python train.py --num_hidden_layers=11 --hidden_size=512 --num_attention_heads=4 --num_key_value_heads=4 --head_dim=128 --intermediate_size=2048 --vocab_size=8192 --hidden_act="tanh_gelu" --norm="layernorm" --norm_place="pre" --norm_eps=1e-06 --positions="learned" --qk_norm=false --attn_scale=0.0884 --bias="all" --tie_word_embeddings=true --parallel_block=false --init="uniform" --init_std_qkv=0.0217 --init_std_o=0.00463 --init_std_up=0.0217 --init_std_down=0.00463 --optimizer="adamw" --learning_rate=0.000914 --beta1=0.9 --beta2=0.99 --weight_decay=0.092 --lr_head=0.00603 --max_grad_norm=1.0 --warmup_steps=206 --schedule="cos" --final_lr_fraction=0.0 --batch_tokens=65536 --max_seq_len=2048 --doc_mask=true --train_tokens=491000000 --max_steps=7493 --dataset="wikipedia_en"
MLP neurons of a small language model. Each row is named by its layer, matrix (up: input weights) and neuron, and shows model dimensions 384-479. Each number is 128 + 24 x the weight over its row's rms, rounded and kept within 0 to 255. Numbers have three digits each.
After each neuron's rows, "fires in" lists the words (lower case) most often at its 100 highest values on Wikipedia text that the model never trained on.

L4.up1054:168130150151109150138128108119151156143124131141133130108085121168120146108146133092127076131121112176101087170131103118120140130116120146075167120136145125119109151145096114144123132125142137126127104141120116110157097153135186172185122118084153135144096119149133157155090129139115139105
fires in: "top", "first", "best", "one", "among"

L3.up1936:090157143124132051147146117134137128141141100103101146136132116147135116080153132098111131155101109100118141146121124080122119103152120167124109116143131139085130147068152135167115140132114114162126130074128135110176133113134150134138107125127133137113081100130120146128142119121121129128
fires in: "and", "or", "a", "as"

L4.up1062:112133102143134118140116154113141125140164146120118130124120112123134141122099142110106109182093118152149097114107129117117174121117133126119112129129172099146132133146161115121123177094163148166097106121153109098174137148127182140162127107115160100135111152126130128163107123143136103117
fires in: "of", "number"

L3.up828:134099135126136117131136117104133162137129122124134127124103129144138131116125119095112127111122068111119137089142130149122105108168136155111108100116128096134145170137165125136119156098153135133077174142128124098145162140119186129121092187087121149137152143143161162148139122096054108138
fires in: "which", "who", "that", "she", "and", "this"

L4.up432:135168112113094154148127101077131121099152137118112173116090180115170128106081137087127170139102125123124110123153164163150166123156115165114115130152143111140112166141126139137114139146128101163125123131138059084143124100156093126119092121097108119119142126154126137121119147117120108129
fires in: "was", "played", "has", "is", "held", "worked"

L4.up1794:149097130147116095131163170106132148165145091140112164089145164129177133087135123165144130157146108124099136155090108131136151157112108112107140158142151115147140129114129105123160131148154109119123118117124090103113143138124090157117110097143133102183084122159111158115144167127118164079
fires in: "when", "before", "above", "under", "former", "upper"

L4.up135:128093138122142145146137145130149087139117146094160108117143135139128137156155132139132174136123096090162136152119116109127127128126127177126137112131118131076143116094108139132112145112120158119114145114131168092123111142132144162156095164100154131152111154056136161136147118115132119135
fires in: "and", "so", "as", "or"

L3.up1895:109142133106109156103120147111145115116140106110122148120090156152188119162108176139137120120118136166090161153141172116114134156144123142137133130121121099129141170166134121091125126114152141107144129090146074093085133088122145120115104125132135103112122143135116105124123146137170103113
fires in: "has", "have", "had", "having", "giving"

L3.up1919:133191096105127110156149142152121114133160155141158093123175125130141128129104152148111121104101135130128097139088123114132127118128132141159126133134139122128157138129132123135148149126125153150129160118109107094092156164141174117076141095114135139129087144098133151106151164139096179112
fires in: "in", "as", "to", "while", "into", "with"

L4.up9:116135115121170127123134117102155105137125121137136110104086075145134141121083118161116132103126117122154135137155160136139103143137106132111130133145146114139171144078130140086136124140103115165166147134118144099097150131108128156106127143138112131200125159102139100095142175116111132090
fires in: "began", "in", "during", "started", "died", "begins"

L4.up1342:136155112150086092136107099131126144141140109126121151124074139126118139106138141145134127124151092131113115094133108093131123131095128107077163131138169113145147133093141161145114151132112145139122157151144151121121129155135155169182118155128142130133108079146141124146116151115177128082
fires in: "her", "his", "my"

L4.up1162:122099138113105132130178101110112154140151102116137149101121136143147139077126156127104153162148113127140121157114148073124135121139120123112109097151107140109147139092116118127129112117139128141109158149125117113146073113121140111196117129153137116152081158127159140133123112141149137112
fires in: "at", "atoms", "as"

L3.up857:078147149124147084150116123108137150107152135160112137167157143136128134109170172138102178143147124111114159086121167130180150133080093137126100061149153124146159110104149062157152160109147139110112131118155149098145137157147154120129145140170119155161106097162137117158130136092151122141
fires in: "the", "italy"

L3.up1236:204124114093137100151116095132121181107131108133130177136125132140148128052155126164121139120147100127126125142162141145146148120111111148152112159124113125099125145142114123134148162146150086185115119125119119132112158140148151112117074122155095123096123107135138153113147136139106140135
fires in: "they", "it", "was", "he", "she"

L3.up1300:176075163132143099143101159108144141119105119136158119147111134118157123124157146100144132112136097086136108051129111191136121153119135144118170130127101107145141146163127173152134174109135102157089142098140087121112134146101174170083119131132112115129121127114150141139161173113098106141
fires in: "it", "first", "one", "they"

L3.up500:149091149089115103153102163116167166114159092090166170119169125182126121163092101065103059151096119148149135120133190169128118102104091124133093109153120145105133137156124143096102118111128144124160132125126119102175167126107144141176140103081121120127110115133141107157123088122111164123
fires in: "to"

L4.up1106:089105096111121159157121115142171103134103122084114135123131167177134147146089167095116122134134094148119132157098090117142120114140112109121182086138161153112124121104106102115106116108113138126139131129127121105091153139153113128096129111101151112141149137136131100123138144139111141085
fires in: "up", "in", "while", "begins", "after", "started"

L3.up973:128137121126146130143130153114128141086173087109161140159091089146122142107152112103131175108124132120122179126111135128163139105128093106114136145126120106165112136083105082153130141149119114106122217126160189114125157137124119120088118108114109121135160104154136090157141183063108099135
fires in: "english", "country", "chinese", "language", "it"

L3.up2039:125155159124136150102077186041133158110107112104143143129080114159121127136112109109136102123105118132121129085120181097112139161123084113149180099135149099156121097144146147145146149122087125114121174135162077087157128114109126132155130115152110115121127135148140123159164190108094106150
fires in: "m", "a", "km", "an", "g"

L3.up530:096116165126121094166161082127112145098116103134151138145114123175131106110121140085109101113130123102131150123139144138146119118132116133146103102128122132100159129127114111108115161106076158142130173169126150107102116169128127110100136139117135131113153125137152166149136156104112156115
fires in: "she", "shelter", "he", "het"

L3.up1432:119104109094112086193184175133143122107135133099129162136156126180146108124133134134131111110107107117119099165099187182139100117139095159144099093143117130092142140145126074114084136119115154106160115134127150099098163167103169136121158132155113121120089129133120139143124157109101202113
fires in: "he", "to", "who", "would", "strategic", "we"

L3.up650:137126129112111124082108127127130112087129110102130147124095180160151121120105141131110133165121158145090091132071163102150110110143131135123116098136101146083118178122127139123124143118128111107115131092118154114116142107154147112065116091082139135153121073133127144109121118141087159091
fires in: "that", "when", "called", "according", "while", "as"

L3.up1650:136111100090078138122140184125168122129083104131125152092117142185164142092163122107109181197136098143148095134106094119142136144100127143166114106144098156113138110132141146160115139134127134147086128088145134103113109117109177136136096156165165149201144119099125154132172096114093135103
fires in: "however", "then", "later", "from", "since"

L4.up1271:118133113105116105147137124126111178091132130127108129084084083134123138106191084115150107097132130122108146091122085144159162136094110135144137113160140144196136108147129134140106139128103125117089137094138138109123147134134151146155122154163125111107109085137110131137176150121152082086
fires in: "they", "i", "men", "states", "his", "chinese"

L3.up1871:068157090155108124134134151111139117122157091154114127116142175150157117095065098098117113148117133128121112139087184132104133103132110142122159112138189120097143150112125133142104193130167104134131111141130103089127129154108129139137115108118148165157049156124140147109157125130126139150
fires in: "early", "career", "while", "and", "after", "from"

L4.up1633:151117149113142125128171118112163085143161136110151074192094166171155124133111167114136156149146099125093128111146119127147138120107124110127156152116149134132101114133157133129150138095140104141131113146134106098155127142146174090115121137067133134132176152121102131124119128140141159096
fires in: "s", "best"

L4.up1076:135153108074169148136130111115139111101091151122136114155109164108168143161103191175115120134112127086142140143163117147125100109119064133152139129137070131132137103120159116083171133165137120138138144134143123111053127097107141122100130125106122116143121170143152105123131148157146110085
fires in: "in", "2009", "2017", "there"

L3.up1104:125142154079144104154120132118122135106136127083152135167100111147110138169131126097125136141131159159134119142101096137129130139142102131127083124140101145130148107115134141125103137133133167132084120095135138108141120147147139107134143113150137155118148135130140151141117139110097094145
fires in: "not", "you", "can"

L3.up435:107140101083098136157143140137128121152135099113141170096097121172122129110152128108125157184120078127139138168112126145166125126132111133174138139128145145123121125063055129125143124138106108162133166094131129107080096140107149092146149088125136136137075126129164105134133110144100150118
fires in: "by", "with", "as", "but", "to", "when"

L3.up253:118107125126127141080121105126120138134140110127126093165109091180165131109089127121119145146112117118094139131110189130104165093125133134090104088125149109068141173133119117119169093121157143136108097127134131103136137136113160154158130164096134135149109125096143160115141145139076128115
fires in: "that", "which", "where"

L3.up719:150144124124136116140153152114114129124150088141128122157135137124120108068137135122133131120096097137133133151092187139184116122095106134152144110115121137153140165091118065126142157153130110141177154149120138104135119130083159123141121131135124129136091124125152095132123125097134147107
fires in: "and"

L3.up136:146103150166104131157161152098130108097102148157126118185142157102160124074114134153124116138115123143098132087124119120135140133136122147166118146146099097143158156110135160168163120108102112093108125119131126104130112171115154121140129153123110095128131131136127110136136163106117130126
fires in: "the", "basketball"

L3.up1931:179118134081081104136119121143102130134122160124111105124092178131155136056145104111110149144153133101147130102138153078136161160124148116168154133111123118093151124124100102156142186156132077153098152143118123105153087118117162140135102125177108109177112127112172139108136147152164142096
fires in: "such", "this", "his", "was"

L3.up1562:078131119116127144107152161110134116133120062153128124124182085135143158143129102123137124172118125126093135155088204103121125170114128125146123134138146114153151117120134101093095167130116108137114113098146158124145153113105119149106142112122150137134074101130126129125072134092131153110
fires in: "of", "6", "13", "8", "3"

L4.up513:172146162139132154161161103120114158117101194130159111106086095149149134160092169185150110150128110150122110130153157150154142150113109135117161109140123092112145165069131129147161126132122125127122153106119121091117119086128105150127130133104136088132099143108110163124177153138081128121
fires in: "is", "was", "are", "were", "in"

L4.up1225:129105130137115135107103125121125171102147121113155130172123166121158127138109140120152142124152145108122187106114135150139142106126107110096152084127097113155102165152125077143128101138125094130072127115133104106076132110102137113093096150124137093136131103157150088114097125113107105121
fires in: "which", "that", "it"

L3.up1698:133135142088112150147134140088118109113123113156146156158100130154156117167131129142130102080082084134073120083141163163147104178136068123133152111129105122141130155091130124152150152145083160123158210153147135108082090108123137144077101109090135131125145135166162107156114108111156089109
fires in: "an"

L4.up1015:109147129065162092136175149130111101121104138098178154152131153171118141098135120129104119125110100079135109121112189134174139113136123130144129077136063126099138152145154097125122155121132144153120152143107130081098159142126138111121118111130148138152086142165157118133089131108122161108
fires in: "and", "he", "be", "not"

L4.up559:134156176108115116117122153139144142107137123136108135123077131145172142170126136090114105119133116084104133116127133141128131153104138134109153156126112135127154131089082133161123156132124139128097109125116139105109134126095147147120118138148139186126125131155137159152133173140121134109
fires in: "his", "her", "them", "him", "two", "player"

L3.up47:063124157124144129138114165127134106152191158126116140119123180138140123146121139085121100157113135149100119127113154182123136108116102093143126138131138142149110139120104129161116144122150121148125112106109132114076133132080159110136125133151115158164111158113092102117077126137137131125
fires in: "years", "both", "more", "different", "few", "many"

L4.up1021:103075177112147132135143162090127126155138106110113157125135161134144155168083111148111104135131131128079173109168125146120124119140138112101098120137162133179127157165140133102132131116099102101166102132152115113133150129085090162121132087162135118139095124113113128143079163101086168106
fires in: "september", "1", "march", "3", "october", "2"

L3.up15:148099116110130162126138147104152122171156113118107134113128168141167135144083126150112104158097069134145144109120108148150091112142124139094125102136128127125134144169124135135172117140166125135126131159134110092115130147143143141156125150160132136169071140120126114133140100157089159132
fires in: "that", "by", "when", "because", "which"

L3.up479:102129137100151168123150142114112144150108091120108121107062158155148114097164137128149167119120146125098131097169146155144112157117119160129131138141136145162120110076124124128124159140117130110139128143118109113125105126115114140120130132111119071169090117123154173148125161123091093091
fires in: "this", "second", "final", "one", "champions"

L4.up662:096146157125138140157178192107125149120159113115134127114117124185138121146138130130150106149134107140089162159114126153174126144082076101146113099111142119122092154103152087133170088133128100098134161097139110106087132158125102121083111113118142134126124118157107163175129150110079135118
fires in: "a"

L3.up1601:101109136146092146158168171087106090091068126095133065142099123131124136148153113114116078196120112124125128142131127139139155152112121160142132109135154107145135125131155161146119149114082142104110143109127110125118151132117115152148134118154127125139107144091136144163098167145146113110
fires in: "2", "1", "6", "5", "x", "4"